From a checkpoint of a small transformer trained on Wikipedia.
Size: 8 layers, width 384, 2 heads of 128, MLP 1024 SwiGLU, vocabulary 15379, 18.5M parameters.
Architecture: no biases in attention or MLP, tied embeddings.
Training: a variant of Adam for these matrices, 419M tokens, 7157 steps.
MLP neurons of a small language model. Each row is named by its layer, matrix (gate and up: input weights; down: output weights) and neuron, and shows model dimensions 256-383. Each number is 128 + 32 x the weight over its row's rms, rounded and kept within 0 to 255. Numbers have three digits each. A neuron's up and down rows have the sign that makes its largest values positive.
After each neuron's rows is what it responds to, as a language model described it from the Wikipedia text at the highest values.

L4.gate736:158126101128114142166146127069139135100124144139136130094139127204135129144108138102186159136123101132110167094157093187144106132096145104113177139144119192125099037102154103131102138119156113132148092174108151124047085138103157067150110124077085095107124121126132095111125163174114123124150110142125121124183179137044096145088161105135144128120087139127160177154183175140177122131145
L4.up736:088083161131063158156144096116166203057140133169111092126149056116087160122074132135104166187176094125143107125058110156158132122119106105139122166133147142094083133106073123145073070126119098158189136111059115059110144147103173104113097123140116081144133164204186136145153180168107123193122161112129116097106128128143130123124141115116145123137148127147122132171125119121180090119191
L4.down736:164104112139170155158201126102123148103116088143147158111121157133134102141098142172195147067131093098161126107123151115104189127190137138160129131167071113092096129187107149125136124082078144121105152130138106095113106164111172088131146086137150070155115135093130094142149183117138144112153137166126163118071140143056123111196133129145083138156146097107098135164155172112136164162125
Responds to: Capital letters inside all-caps acronyms and codes, after the first letter, such as the O in NOAA, the M in IIM, the H in TAH.

L2.gate523:142107099107177076131101211138079116095135089128119159094129109110167129140083121118118173065095194135187189171083143128213127136103147131108124153145112158073150149098172138163103118168063053107154139137137146148121131124098090073153185134102198145129145127135089114074163086123177112132121097131102113153093169171162155140080117083112118154143088157131093117052048145156122136115141
L2.up523:146091109202117169124086163152149061129116138116156160121115085085134087100086136166082110183110112118112124124123138090080117179174206154138094144145157138122192101099122101153117122122147130127115125153162088134114091146170113152062151135143119147146116193154123101109057166144129117112070080164119158159134134125145148139147048112125142103111129136120089114131125176034120148123076
L2.down523:092077097106135087129077107144099163117088141160144082156127097133169169090114114079125135136113116140049114103149178141146113102184098142185095059160076144137134144110089114128154129115117167125100182123095120093192105107134105184126105126121148095142143085108127143180163141119092111066145112159109125116172161131086081118161116125127099075149156112090120141045133116143131110120113
Responds to: Mainly decimal points inside numbers in climate and coordinate tables (77.2, 26.9547); also "as" after verbs like billed, sold, worked, and "is a".

L3.gate313:104091111095110112160106118128142100061109187133099128177108131131164100181107123146108179193086151106124126085129196111146123161169101110154115051116157178139145114162072090074144148088087165206086120143177174151150149127064141172107088090115118101084139143105118116077102188110098147112107170142099143096103164136072152072125115150095182178127204083154085113095136159109092193127110
L3.up313:132151166083122159121112129109110142083128143188131094099088131181125095108144155140116095108144035103107123085109148125092122113130106111103142125081119130094120119181153101150119171157107118152197131152135109101096130122125120114169162207153160088097165127084139110082127104116116140105111115134168101138117089089115157094154131132179133156131085164045143137096151090165123139174154
L3.down313:149153150124154121087144091138161100084099179106157129183112073071122143136124147125162150156073147136095089117123113147133103112079211123190044092121094121111113196222080185081142153179094179138053096152125113154146110143102148165066112143110135117176120164133125106073137161123091102147104123144142144113102185166125111144181145150119074096110098100146096128127137145095135154116139
Responds to: Verb or adjective stems right after a subject or was/is, often before a suffix: styles vary, was ground(ed), is play(ful), was impress(ed).

L3.gate517:159118173107122173106161157116139134156118185131138101105162088130129160115101128110143161129221080086148139089209111174106135089097094123153092167153090121145122139075177161147116178102091149157133096191083080103143084081050167126132085090083123091210101126163146137055127179153111136154142099137080155071147153217128125173123135126128118110138091122161132115140124152111152107170117
L3.up517:149144202114182130194134134086208161166080133165141048139143134152129106083132109126132132119120095174125115111151090175103103062151140099113102121158151073095116059093169128185155148149115092068151105144179138190060106153147167105090121140126152065135121068082150111115102168127151109139196128135113111109181069110092138105150151049163141106182124129135136133125183117086105110110107
L3.down517:142130133162146126146183087144147123102154095174140160127117140085157109129144166126138089130159111118106157103084192102120163130214170096102169100102168122066155160078097109086102120140150157137177139080147137100087134161112137100117085057150160109136111115074138105141137136133134075130121146155119132130059160097063144111096149145126142126157159097100125125156127108170118170127126
Responds to: The last capital letter of all-caps abbreviations and codes, often in tables or parentheses, e.g. CC-P, RC-I, SR-B, DAY.

L2.gate842:130113082169177139084124179121079106162147108044122147105080157119121089140033155109142109144163126148140138099149135114146138130158105179108109093121141155196095179174218166132095150103111157094135121103156144159120118127128103089139178089159103189188084193190083121163180140103094134112145129125139111128119119151151086152165168149103161132125161113092102120098056127203141153125139
L2.up842:193097161176078125127146083162094148113115101106141132104095082132212129182120097111123157147108115108119132137129125135138117091151142184136152105180076086175138143144177103104134135165113149140092153150111127159154158131150158136152146144126144142135126175180094176165102083181122110160090117120081134066162132092215157115147135131130196185146129113104126115156129151147165118178126
L2.down842:155153111105130116092133136150119162123149081150143108157081145132168110117185124107138090117084100108120129112112152156149114088221167048072173195125103124080155095171119162172136090154135125151126156133137113155140171190130150143124103121100132124117145156126135101043120139147147182158137090062087179135106172103086130146091110135098161082121129082147090143103156115134137125131119
Responds to: The word place in "took place"/"taking place", plus weaker hits on the word or particle completing a verb phrase, such as referred to, brought from.

L3.gate919:080187093067129147162120132045178126172084103107119143095047073170099111083142137170107181092166167168090185159156118162190063097085178123117141099079149150098147109123093126116150154157152185099143142121090139127114108108163062126122108120163134114077127136149170102140148126174062112095110145130137141132137156090068196152136172118100160130133180122097127191124112124150175147103070
L3.up919:167149116129128125120102122154171114145171174110150121187135110174172076112144080079132173174144125098098120085046154194117127159104113115112107117162130126170120150119112175125126117151134158100185092166167093127127155147110111117142110116132092041130121074137150156137011117154115163072076184098195120157133133141088149104141171140148154150030128115139177146100146092127080054094095
L3.down919:102195140165134127124086101100144120124123144113151160133109109175139130159159092069074141155158076152172096070057139110161127129172156105114174102123118128116158147127090108182148176159138131169154118116118134157098122163094118160080151072104120145108068112132116134199138130084078175160130153119145161113093139163158125148102138188099181091114156151162134076050133131142112146075110
Responds to: CJK characters in the middle of Chinese, Japanese or Korean names and terms glossed in parentheses or table cells (安井, 孚…府); also empty table-cell pipes and " a" after "in".

L3.gate627:140121111088090088125121084119130046138122078149131147046138101106143169114171145149156169066099119109114151126128103163128199081122172130105131164171069114080128164110127107071115184208147130098117196127162156108115126063123095086083139146118085170112159169121112134059156122152121087067088135123100125163142176146130127130108145179074071127109117088124069115080078171142118117118083
L3.up627:121122128142053116131133105156122115074120141125113102106125080125118211164173160160075161119092097087121147078156097165122203138118153076103150130159095116094117138076102127140119087129097101134163130132146106117104108133138139159073122067122162141126067113066078126175133120108180102069121120154083114161108130076136129076068073095059103089060111130110061068177143120080141155137132
L3.down627:134158144130139120118168165171087147149084137119106150153114112108134161148096144083094079209138155102064137138145148104130106185094085097142141092101131125164103128163159166142160082090104141121173107119115080098142099186133157153103129051130163074121157074134103127169139129131158170111090155159169114120119142136141082091095136083152163126164139183090195120159140102097144133127140
Responds to: Periods right after a number or proper noun, either decimal points in coordinates and measurements (39.86, 1.98 m) or sentence-ending periods (Bellator 133., Mato Grosso.).

L2.gate285:111131143111120145098100122088168110108154079129138169179117138106078139175168124120097143150231121075144123071095099088103056186043115163119155094169112124151133081135177132107160118122114123127125130162121099124186140158163111152176173191146098151096037090128101154135149149124114163119070119181060142185139140179098187109098058152167117066089128129095146139137138104064152135106075
L2.up285:114139129132142155155132080164121171128118143163153182111176050133198126136158132124123077121128151194116191143185112125131140098155123135159175177109158101138147169188151091124139126104136130099151109157045136122137051106129106087131116125082185171116121149209125066150173046116103148099111154115095133130121158150135096114110154145149186139129099163146147155146194092145071136141137
L2.down285:140156091054100073119144162130118115103138114101059112138126134151126089136173115094175106139126084148117107135098226135114107156088092146142081086124167013109163145182090135184215117080139195193125101119128115112170166104179051161177156115118107143114116147081098134101124156079130110120152047143096191159149094135157140130168087141145136089067151060125127112095125104101146130108159
Responds to: Mid-word fragments that come right after an initial P or p, mostly inside names and rare words, such as P-ud-entiana, P-up-py, P-asc-al.

L2.gate108:153135133129134103113133167092135126176077098072162192106159122100165167075104163143095126114109111170141098120144053192083139088145157095095123177136107123116047096079127083122046155116092138101088125151116127172075121127065128076089147134100150085183115121151127099103134175177096103127130115115139170163103157203120103094099120078136105132154101087103149115126125111105130129116094
L2.up108:110126173077169161158134161098123185115120135126108131097155138129080161134044191067100162130172105125074090152148149137047136121096044120125152147037120097111125087088180155162093125083131096146098149156112139131141113163101126088174120142129132072190118142129101172087108150144081167160146109120149154123189159180127143071162138149181132148162156165187157078085142160117140102128184
L2.down108:105147174111128154170190105127101116092157130116105146128073140131152092094078160097186113086138165156128117184107129128130160197205164149056148125187086137112126124116172176133099115130111101163152137090125139122082081167155099094087085095084194119110117141111155030161182131105213115107123116121151118109100140136096106133112160088162128121141140074075170125111112082132137156144115
Responds to: Last capital letter or closing piece of an all-caps acronym or code, e.g. BFI, KPRF, ZPAV, the S in U.S.

L4.gate435:110120088106146075146176149108081094166154167144124140119060172100117138194166161133140140129088168104143170084127167126136088153127092126180150101144085128135150129149200144072133176132173140158154122171119176198114118088073108187173114165090107136104157139120166133092084176146123120106072152118124134195122128181120117094102114127074132140144086151163107115105153151082134155159157
L4.up435:109108101127131116119153116136104138119149169127137101156090080165151113127182165089126122189136096156107132088113122153129123122132176105057151113172097126124122086169121148161146155114142095104190075158111124132126115123139119146117090149083135143107127160145169094061088129129102160129158103104107135135116103126084158144092086138147125136190162151140137130133114055104186057121163
L4.down435:161142159142108075100094137151108169087126091091092104093163098141093123122147140150125159170095134124161113114155132168126090080255173081117169023125107138137114125153123111135111142118134123101132072148151102118148101105065152118109138080113171131113146127169145121166103146132086131102137121144096122157102172144193106138107139091153195188172127099109104074109175123106126148141092
Responds to: Adverbs and participles opening a new phrase after a comma or noun, often before a preposition: just (before/after), such (as), known (for/as), not, still.

L3.gate903:183119081149162041150025171121193166141145081174137084099137108114133135141091116145154139168158095091131129077118119118121095129094128116122104119107111124186095116088125103156100129194139184167056154134163121149163167148161115124146127176164196117100106133191090139063149136098109132153098136114124129177131124196162158098143096110159093121104132130134129110132123121112131100096108
L3.up903:198117158066134154098156128075102113093094098147119184133165071154126167128174134161096121136106105141103114108185126148127059161138098167088123187124113132080149126093131113163111109090104136126148135152149147111171095134159169142115100117166143152148085147172057055052099087110067209099079136123139120136130123128108134101149093122156101048144144117125134096120126108047086190114131
L3.down903:158096140126111112184152147148091127105214111152122123090161151080103080146135138130096121093196110131159145126114095114121037141022183125122132114049149158118121104120196061163142140110152089073157129163130193137103111048076132159092137121157139192134110074112133152091106073124131154127132126155083125129172159138125149166116063143139181142099132164163149145133178166168160135132134
Responds to: Second or inner word pieces after a split prefix or hyphen, such as ve in unveiled, ed in "(ed.)", and med in multi-media.

L2.gate954:152081071137199125094113135101113135130162105148107175121057155191155136143079129134163137139143145092199193126139163141167129102133110073085095154093131175070105192124083105098154141159120113190149109126084143142132127133159117133104132095112153107124112140126112130112149167143104146134155144142111138126182149119085163118181202120104166164092147133160123159123158088202143101108110
L2.up954:168175148125144092172077136125104179109123131152100115093093093097157117132141142122097122173147138086146089146110109122124150126085180103168151143122142101190118110093092144179086157087076173150112102089125143162129079140147087110125149194125136108098137074151079134139100148126142161146149171072124127130123103128136171152150168149105130145138086163090111131085181140128168145143109
L2.down954:079069137114132123128140185196124106133150120068110156174158161158146114194126111091123096154154063060137191154169127099117085119153087097115088113152124160093120210143126152146107135145154086131114136109073134133126153087095140130129159086174119120096089188061099181108166159064156196119058157124172136168143172123083134166134155128114166159135190066153122201139097123143090099102155
Responds to: Second word piece right after a short opening fragment such as Le, De, re, se or e, completing names or words like Le-ón, De-af, re-fl-ux.

L4.gate465:153140129089107148081163144141120106195165065093105115160154159139158131101092189114150083136126149178078157114176130172107119144211123148112119155127168141087129134149150118183159126039156114104113122051145136102122110148192110132149126074140130110133098106140169100179146146123138093111112142156143065142096084154174091169170147146132162109142211105103079124121101142195119173038158
L4.up465:181154116123135150111127094134115130175090136088110126119153133118129098096158118112157099081138116109125142092162102150086147116175116137150136147157117172055158140131148150138112130071110118087061107123125048131079126149194131133133114071101124150157106115117143125170124111126120113117126117118086132121114092149159113120180129135131139012140151117088140158116135157170136107034102
L4.down465:105121125085151085174060120104113132147129131163133134168089126072147152175142105142101172166127135130141107115098107079172129117154154111120105125139145119146143093078143139111095173178140142143136154146165178149104143141064142137101121169131093106142140121154076143037074139142121153140158137120106171094128166116099209135129130144078108208118093156191114077144127105088087096159168
Responds to: Final subword pieces that finish a split word or name, like isol-ation, Bol-ton, overth-rown, plus years after "and" or "In" (1977).

L2.gate180:182170089115095086106041104135143158183132154124081102134110158116073126135085091170163192150211118067111107100120144180032142127140138113167141112103136141085111124109182166119091168135121150112110166067168112163118130129111132098183145130132064145166148112130100122110141121114060174102141125116139125098096106098163151104185145084099191124129140144130120111129101164085143145149145
L2.up180:143182105087091177101134104163089157185150141104111170108154142118121132168148169088169167093179110108117080183156104120110151122122087109146179129165093159107162133102158175058137149146120134104081135130133110071102097087143127143161063150108138153164089105156109145124138098069177092104111167118181165123143046101176128115192124126144110139115159138074139130080111216133171153142158
L2.down180:150093159106130160102131097134165151176192086085093172161151088142132114175134128106095151128110060105139130127180078176167058119194151143099133133133129113167158142178135124130153109133096100098174127161131119184143131243160144117139174147112179123172102134149137070156176163118170095110099142130084132166111125154203124143132117088121062098114137137140130124130068125124168147046164
Responds to: Fires on the first word following a possessive or preposition, mainly "father" after his/her, years or numbers after in/from, and line breaks after football goal-scorer lists.

L2.gate198:134090162150123106111084138049117131148134171164132113183077087085144133134126156104111066130153166133100124089193136106093185176130104148118113173127151159148081105127095118118146126170094109092130134056071123127137122125123193114145140105145114068126128120168080146133150113153153186140182079115193142103155113179137142185149143132142120104111143152139140124146157067149180138141117
L2.up198:155141114111129124167191154070146159103132170116158100113049153148129097125080128139138118131129196136085104109100141141173110112136138176129155154150167092149098062114163123141075121116126107079102145155106076131091148126134136165125074087111122108113117099095127130097125033167127110168105172112179092098082120144125111191103166095168117160149158117103172117090096183154150115123124
L2.down198:127153106129128144092158039096092108127122079151160134114177100130138088145110094102255118153138115126092123121167116113157138140118104164159169174160086136102092128173114156095112124199192171119072152126150136108108115079071098102094146126133102168160106124130105140063111170113111133146183079156128111113092171120082126206151098175114135117065118125144148165159175132096136163148092
Responds to: Mid-word fragments of foreign or unusual proper names, such as Ning-ir-su and al-Ass-ad, often in sports result tables; also pipes and line breaks ending table rows.

L4.gate213:108156107107103160127077117121139127178167109179086134119150183099097096153119142104161083176162170124134132106083158169048094111098153081074141088051157155122116080097124106125159129101143193132149097192129169142148110109148056093194184108134109091112071096091110097096125159128124109126102139126112084154161107126124126079113115146152104138124181125130131128131175161105170098101106
L4.up213:103102111133106095109083082124208137167128136114112149121140075130089106146165151174161130076104168130142151152124196168108086120148114081117147096108209098085100149149171099041168134129173155130147077179147091141163120119125094148097125154148106121087069136128109170152126140166143136140134158163103161204111177121115119099142125160143112141111146134167128123088128052090124120119104
L4.down213:166094138189102170068134160134125095111134127132125147129092116130136121159162112194159113141102155107110082067083109148107140135151116189167115102155161077046165142093175135075156121142115183116110157085127121115150097101064140146110098089138147090101150079111113131089099100116077125149173117125095099133072169116116179091085112168137090157131142130153151084181100159093115165154128
Responds to: Fires on inner pieces of names: CJK character bytes in Chinese, Japanese and Korean names (遗, 志), and subwords after a capital letter (S-ug-artown, N-ugg-et, C-FL), mostly in tables and lists.

L3.gate957:081113145075114166162094134150145148137142118150096091107120079103140082152163115114198074126107148122086135160055126130145103137090150105082094178120111067085141121102109148172103170193150120115149148132108159148171123104177134080132134146114099091172107133193144124115111110122078158115144166140133081141140156127114095165097112092083102096142056133077110135078156096142179100161114
L3.up957:155156153126159133131095104177120064149146101106068096164109156129095171146125122054090109095104132157079048189110109166158133132113115191075116167070101121118124105128154163147170046133125136176107163111093154126156134132123124119135201128119146101151133151128174103175164115156125139143081167152130125153171144118132137121123108067142149126080100125100168067060198123087156119110116
L3.down957:134145092099113152120131151108151118144100166156168161120144135127158123117112171080055184086099186125165064135104084123113111148123135127079114159117075126124111149195141171145153043046082143138091145105120184130131132138159157094128159113144154112166121180085216092139170085139151098147093146115165074152175034138140135135105162055151183102151103107114096163152127134131147079072160
Responds to: Label words in infobox lines and wiki tables, just before a colon or cell divider, e.g. Listed weight, Box office, Record high °C, Votes.

L4.gate206:140134116179134082103137106131118159140077105154125143165099122100102142077080137162146106085153135092115176091153129182104087114113157050089124139120100141154163055150117134162121196140083167117139120111124129104141174149100136137075159139156105145120109162144087129124164134185082109196091180129083059119138073168071056151172099130067160156123081082161127127140125140096129142113160
L4.up206:148137135149089126164136136129122092223131162128091131048086144147132139146108066129136086109076125148150146144158091119132132145088124139113164089174196172141096097130180189167092106178150110132102138150171124161127108123062141112109084145133055147114125061122138123111106100112154115184127104123120116140176166120085108102126100138070125127136145120102140144170114059137154150154098
L4.down206:149072166135165169162162166113173124151154104133145082104142176095121143095076152173058138061118105110112116158126123140049109107042152127139061129112085100121103064104165102117080151119141150156079133157134096089142114181050155143085089123154115177078116101111126191150151128164095118118118164086134145153130113173124137152115123141074122118114121129142146071165110129090110154131102
Responds to: The colon or separator after a number in track lengths and race times in tables and lists, e.g. 4:40, 1:32.78; also table pipes after numbers.

L4.gate683:134138108072106159073156081144165147151083131147125154114055139140102111148060088085150128160071117085091168133149116150080105116114165159162115067114135135094104199075142142079121110122147166072157096143162110077133129126114075138105109144113131116099060153110137111164132071122173146134062079180168163115134140155138105084202131122113122113133134115161070098090118129143105202107142
L4.up683:116085120164162101089125105124130190162133123097105125111111103086111111136164141133202135191126138082128076111102145099137178154110124168144132149159120064196227134090094153124161113145151134135132113119123115142096118094179149134159160204064109095132122188120087117116164187135184100164105092099118176128128192069129198104084151157090082134135044135183126143106088191160119123134097
L4.down683:170167127173108117119176105158093121101115155132126151106072151174139125153144085186090115151093137123134139143097123143142137130167179098137183166156094176120039126182170132193063169152128064164132104141107078115159145139100078124087080135147121121084115124118149061109132080141165128115135130124160119130125074121105114068095117126165152091101126177131131087131144092074179132103149
Responds to: Periods in many roles, such as abbreviation dots (Co., D.C.), website dots (unibroue.com), decimal points (.01), and sentence ends after closing parentheses.

L4.gate813:158145167075087092191094091096140140141085104199133102096102070167139132096110165113111140072109098144129156093100086145118091189099087111153172137125139115097111085147088159074119127225081118110078136159129132130136086093106146180121177095134130130111132120110133151136114151202182124124080120175104129169133185127097136157104142142128118153171124105051138176177113103069163124086128
L4.up813:141142132156135146123089121124126170111156144130127075101078131105160097138137139120085143148121151110126110138100127104133122144116130094164162157113153139038128076133114121115125176166175132108114124076128154141083091106147176155095180152126165161120193133153049123128149119115135197121156130128145104092182142082151157098159112047194138129155118086156197133103149079107122083110047
L4.down813:163171123058129165093134103083109128121151151177115068125115132115148144087148122146103143099118183086131168109134163149134134131105088096120096164061124101132086111066092160134176124178084152147050140162101171172087173075091097190147122089142083134117113122165145129109122173142120117146152136139162115147090138173089111136142133122087113172150148151077065209149089162149157130090173
Responds to: Inner subword pieces of non-English proper names and words, mostly Arabic, South Asian or African, such as Qa(eda), Asma, Tariq, Ibn.

L3.gate589:075140125180136071099160074095180126085067097106141133110117136080143158108159149184142174075131103134104141138145155097133084132099134116136126166142162164104188148154139093047148144147111130128092109140148128147183142098115116127125107079156114146062065116074085124082171145137152191152103155142172154180118182164136113086112182199106149109180138150115140191129155127105170096074044
L3.up589:109161198091126101094123083126188147135128193110147176150189098171131113111088111111162194099144138129105113073141157138110118135058127144165091123136113101163159161120134160114082159146110142112179144172099087183131119150163116177096133131088140142129094087157159188112137073195130154113186116150141135082081100088136080108164161059156143072046097117087111156174082119151162142165087
L3.down589:127130108126070114124144100174133102121081097154166099113111067112155199088121075154078111081134174103123128102137084127173153135115141103127087115166087128083134058120130111120099096176150051079152145170129154189133100193124131150076120138158102169179115116155077094132131126105158080144033122150129109084134146084107172160148117189110192077143077123148100147045143086125083147086131
Responds to: Short vowel-led subword pieces inside non-English proper names, mostly South Asian, Arabic and Japanese, e.g. Sivak-um-ar, Kas-hip-ur, Ass-ad.

L4.gate103:115109155095158128105100148044112097166155068053104173114073139085080098132151068104162093100142168162180176088122119139127127136039148110120104124205100075147098088110111150183133161175145112120121096168106088165144135116095164146148105081126134073099141126152106143112137128149115095135090107089153146200111140184151116173117164147100145145090103125011193127132096065108118144089148
L4.up103:123131102085103131156098156077063106121090114140101143114074196085144090119198088125189065129134201146089180120163173142131171097116130063138177127127182120153172063156197155125089164069161120157123116086138123098135118090091112109155075114103173112154122128148163153080085088133086107098099133110120131158150165150103096125125117172138112119134125130096121090134064092139085196129128
L4.down103:147157096069110074204147121140123077146183117161109115072130122144135070156104077121152122084117147170117077141159139140181144120163140071167132091140099086134135173093122166146093084124181110111115157128198128112139095154170090126144101174190155127111124127143049148133118058131148131127109136111098126098199140063122096086145198122163126145124103134130157148194076129148097107113123
Responds to: Field-name words in Wikipedia infoboxes, tables and lists that precede a colon or cell value, such as Released, Born, Venue, place in "took place" or "1st place".

L3.gate397:084115070119158126148141158104144147125167144154055094104107122077141113137092135151121141144093101121135170160139159111168082159141073148126069136090178124158121143168125103165134160131086127136136118126154117107117149148098129126139110146126134127154097165153134100082158173191101142097121049113118149109141147109171138183126182122124172094090065096206152172137149154186140115145146
L3.up397:124135100091154105176116121113106157109107139147138080074128092182049115156109112175194141097126122104148110171083128047146115139119142164133068144100104088118169152132132097130152126168121111131110099145159093078111123175046126085100139109171096112114153141157224131114160134202086126163175086163164153080095130101152093200138176118141138114097098074098075130169105152115171098155112
L3.down397:168217109135100131118166111146138132167118104150087136158163126166122127121144157152136104151122115137179084147094117147100107205255090136126106132149153137131169173165043148118170192110111098126120173109068115131125131214120145130119117076121099084109100114151093116125137143122115148137137114116119160124109162109143146180138118079097158099102135116087159157135147085068126141131139
Responds to: Relational adjectives naming a field or domain, often as word-final suffix pieces (-ological, -ic, -ial) or whole words like social, financial, medical, placed before a noun; also possessive 's.

L4.gate1015:147148107182128100123113134095117172126161149140105091126107095130113144154080151107185109174154133134160167062088093156082124133099115100091155062139112209069114113128120092116110122197129124132174140122114099156165101133127158085114092119168144126161121124095160091138109141072120081099074206136101080113127108168102100150202141118027156136122115159120121161129160152117071191057195
L4.up1015:189062151107123130125074135185163169108119107087097121133168160109134132134130133105130146142121111095092139109129120150140127106141114146109130141139105134129178135125119125156114126136099176161079124116119051065160055094088169083113198090132139139092117151163133178111136156181149167134175087142144109147083179119135145109197104191111162109094142146113151158147123126095157144149142
L4.down1015:075125100070187132136177136131072128117158155127086063063173147155184119141165154080070158129145153123126173107165125134083139130129107122150141095104120123100070169101099133107110139154113156140149143112131182088099132207107132128150097149124140141124158136128173113174129105100157074095177125130189079134145105145134166169141101090145148161171117153138116138122136155200091149084172
Responds to: Word-internal fragments just after a word's first piece, mostly in names and rarer words, e.g. A|ost|a, synd|icated, dulc|et, co-pro|duced.

L2.gate834:176141078111167101138146082121142056106098131109132145052147162113124130191136142086121141109053149171137154115116094253152132080133112141115079148094063135122098109111131117134101171119155105135143106179131149126074121145150094084130136108138114164118071105184165103151143146130090168099152133088123104221162157101182133191121169091146104168124148149109125107107120117138148127132096
L2.up834:134156073123080093149100143159131135119094249148113179082136136122090109130101170139133158093159176165085162110097176200087083099132142152078141115101121169099105140133133171144101098134145112109072086108184089098145133127146107147160072079167092141150090105196159139120179031105148154121126080172113127206119169086114176158165153146106122121136125132152214113122147126091128096126132
L2.down834:141115106191129159165133160168120127101170119113112126162152144141130113110171208129135152143138139119161121189066148084136097128195142155055151143074116130159172165093140064178095088099154168103102198145066109086145098158132149170094146177156178102123142187075142146193105122117157135167103155089108143102146157167157159038145090125116156162106131072105124114149145133153138115155087
Responds to: Mostly domain adjectives before a noun, such as economic, military, political, American, plus lone word-starting c/C pieces (c-u ft, c-ivic, c-raft) and mid-number digits in tables.

L2.gate613:071140093123145135105120106123149140121120161129148155106068082126126083131138125135082108124082131167135166107125091103139094102137166105099137144104163146096134136150080154143150165102107098105171178171120126185088146196122144154157097115121081111111123142115101137141113098124106127126096131093141094097105140139133137090140117084077171112139125171143140112108158129117071101150103
L2.up613:149124130120147126111124123133170125086106148168115066113126066126098151099097135133118102114111117151198092118103118106121101135104175119119161130129008073154168133120129063191152147102120185141129138116111148153146140150174141143153106112099155122137067204068130159127146221163167185152164078128110157142110100158079151138112145154177124103149097118038160086124150170077146135116149
L2.down613:139152092070124078126095097082113139072155137068185145132092092170087169133143158142008167105141161143169133065146091125173112123073161093082174144072093130084103113151138171190109143081165124105163061142089128086067150150151151102122101145090132164124180136121074166152065121185085112134083122140089153090139128143136130092142128124111184102105129106122158107149125166126125134106105
Responds to: Words after a comma that open a list of examples, mainly "such" in "such as", also "including", "like", "even"; weaker on line-start table pipes and list dashes.

L2.gate1002:156111094138104109132122157124159097121108117101141137071155141091069157126051080168119198154136070131132122180112153106121093101119108126160095139130133126136115111080124050125074116082118149128110148110148144106181151170110089165182050098168144128092128116144205127125149114093097171140126161088132091108100125127108130091129138122088155152127126054118067120122144159176138086165118
L2.up1002:085135086140083156111058118117147167128166180164127092140144129115078160012110020156130186092175117083100108142139093174130148156168134095079127096103131139086132095172159154094161142140138192110146086132140079093140129102119110104064119156161077122105150092094098153133146146141108142125068158172139064069103174083093133125152180106151148131121089174096113173138135153022153164164153
L2.down1002:133123146181140083150098132101143126091125142148114141081111110126062105132122094105109150176132147093115162163058130078145161135147138179081172100165142183109091080081096148127133132129144204145110139165145098149124101170168171109115140145107080157152114112060160135086219111195040128123189195083121130131075213134148142103114071123131145167107137122083123129164112127097150101160125
Responds to: Hyphens, dashes, colons or slashes right after a number, linking it to a unit or second number, as in 4-year, 9–15, 7:16; sometimes of/than.

L3.gate814:061084099072165177143135123126165067153165121127155100161105121172172116124049144106144101155096100135129141062097122175078107134105120135091169161170164154100171087129158115107119141122137110148128099189147117188110081158061127138132091170167150118108112101060141115052129111062127164099133150114155086156134062110099116076151132109107118200143174106160113123129103090103127077094161
L3.up814:144112124127112110116122116138052118154130158153043144088184152178061088137118145081134167151179097087098091149124087143105139140101090143071155061078161149138136203114199131131118084073119151140117139161128132109093098108091108109139157144076101151173129117130158111153157123150150115168095121122130163147147126112122134132145144129201033179119160154169135122140125141144166085095171
L3.down814:105109129092119118117055185106163100162147086112141134168125155105137184127093165125077121113147148098144187122110149104131160133144134155114146150180071166129128171140095147183110132101125150070121147163181096149077135153150138118100099074209147159115186178113133083134153132131130102120090141134130062031106111118114124178113106160127133169119165114140150122134107119144164151109085
Responds to: Four-digit year tokens (or their final digits) in Wikipedia prose, after "in", a month-and-day, or "the late", e.g. 1930, 1980s, 2021.

L4.gate592:135116139152166111136102096157161122152109135131096085180153095132145094170150140135176080145147062159135149142068206111170137163133167109113063146154144102108087135114078113134152156179152106076155174078172154088145073103117168125140152110113107127183120082126146067190106165131129085128170127133055163125060121148089063165149180153069128110110110153094096138102150093080151132107165
L4.up592:162188117120129108126161163146122125139094151166090098073129130154121191064129120136185096127073109138131208139160193140179093097133097116088114152141099158100106133137107202142110125177149149130091135065176198165125158116094152101129142136167121120089059186143135140159127149131116091100159065145103141102134125112134145176122153146089115134128123121124149151164103122145167128171130
L4.down592:147147155101113096098177059119172126122089154114152114116176173137121108133147173113135078089173123096158101140091107152158118179181157139036123097185132118103159116154093143122125192075144091124132149163083111121129120100151136114134093096110093106110189108076119003120134130090126146170117183130112167141115159131132101141125164116137136149137140144149153124039180070050116108089150
Responds to: Adjectives or nouns naming a field or domain that modify a following noun, such as financial obligation, medical record, legal action, or NHL in stats tables.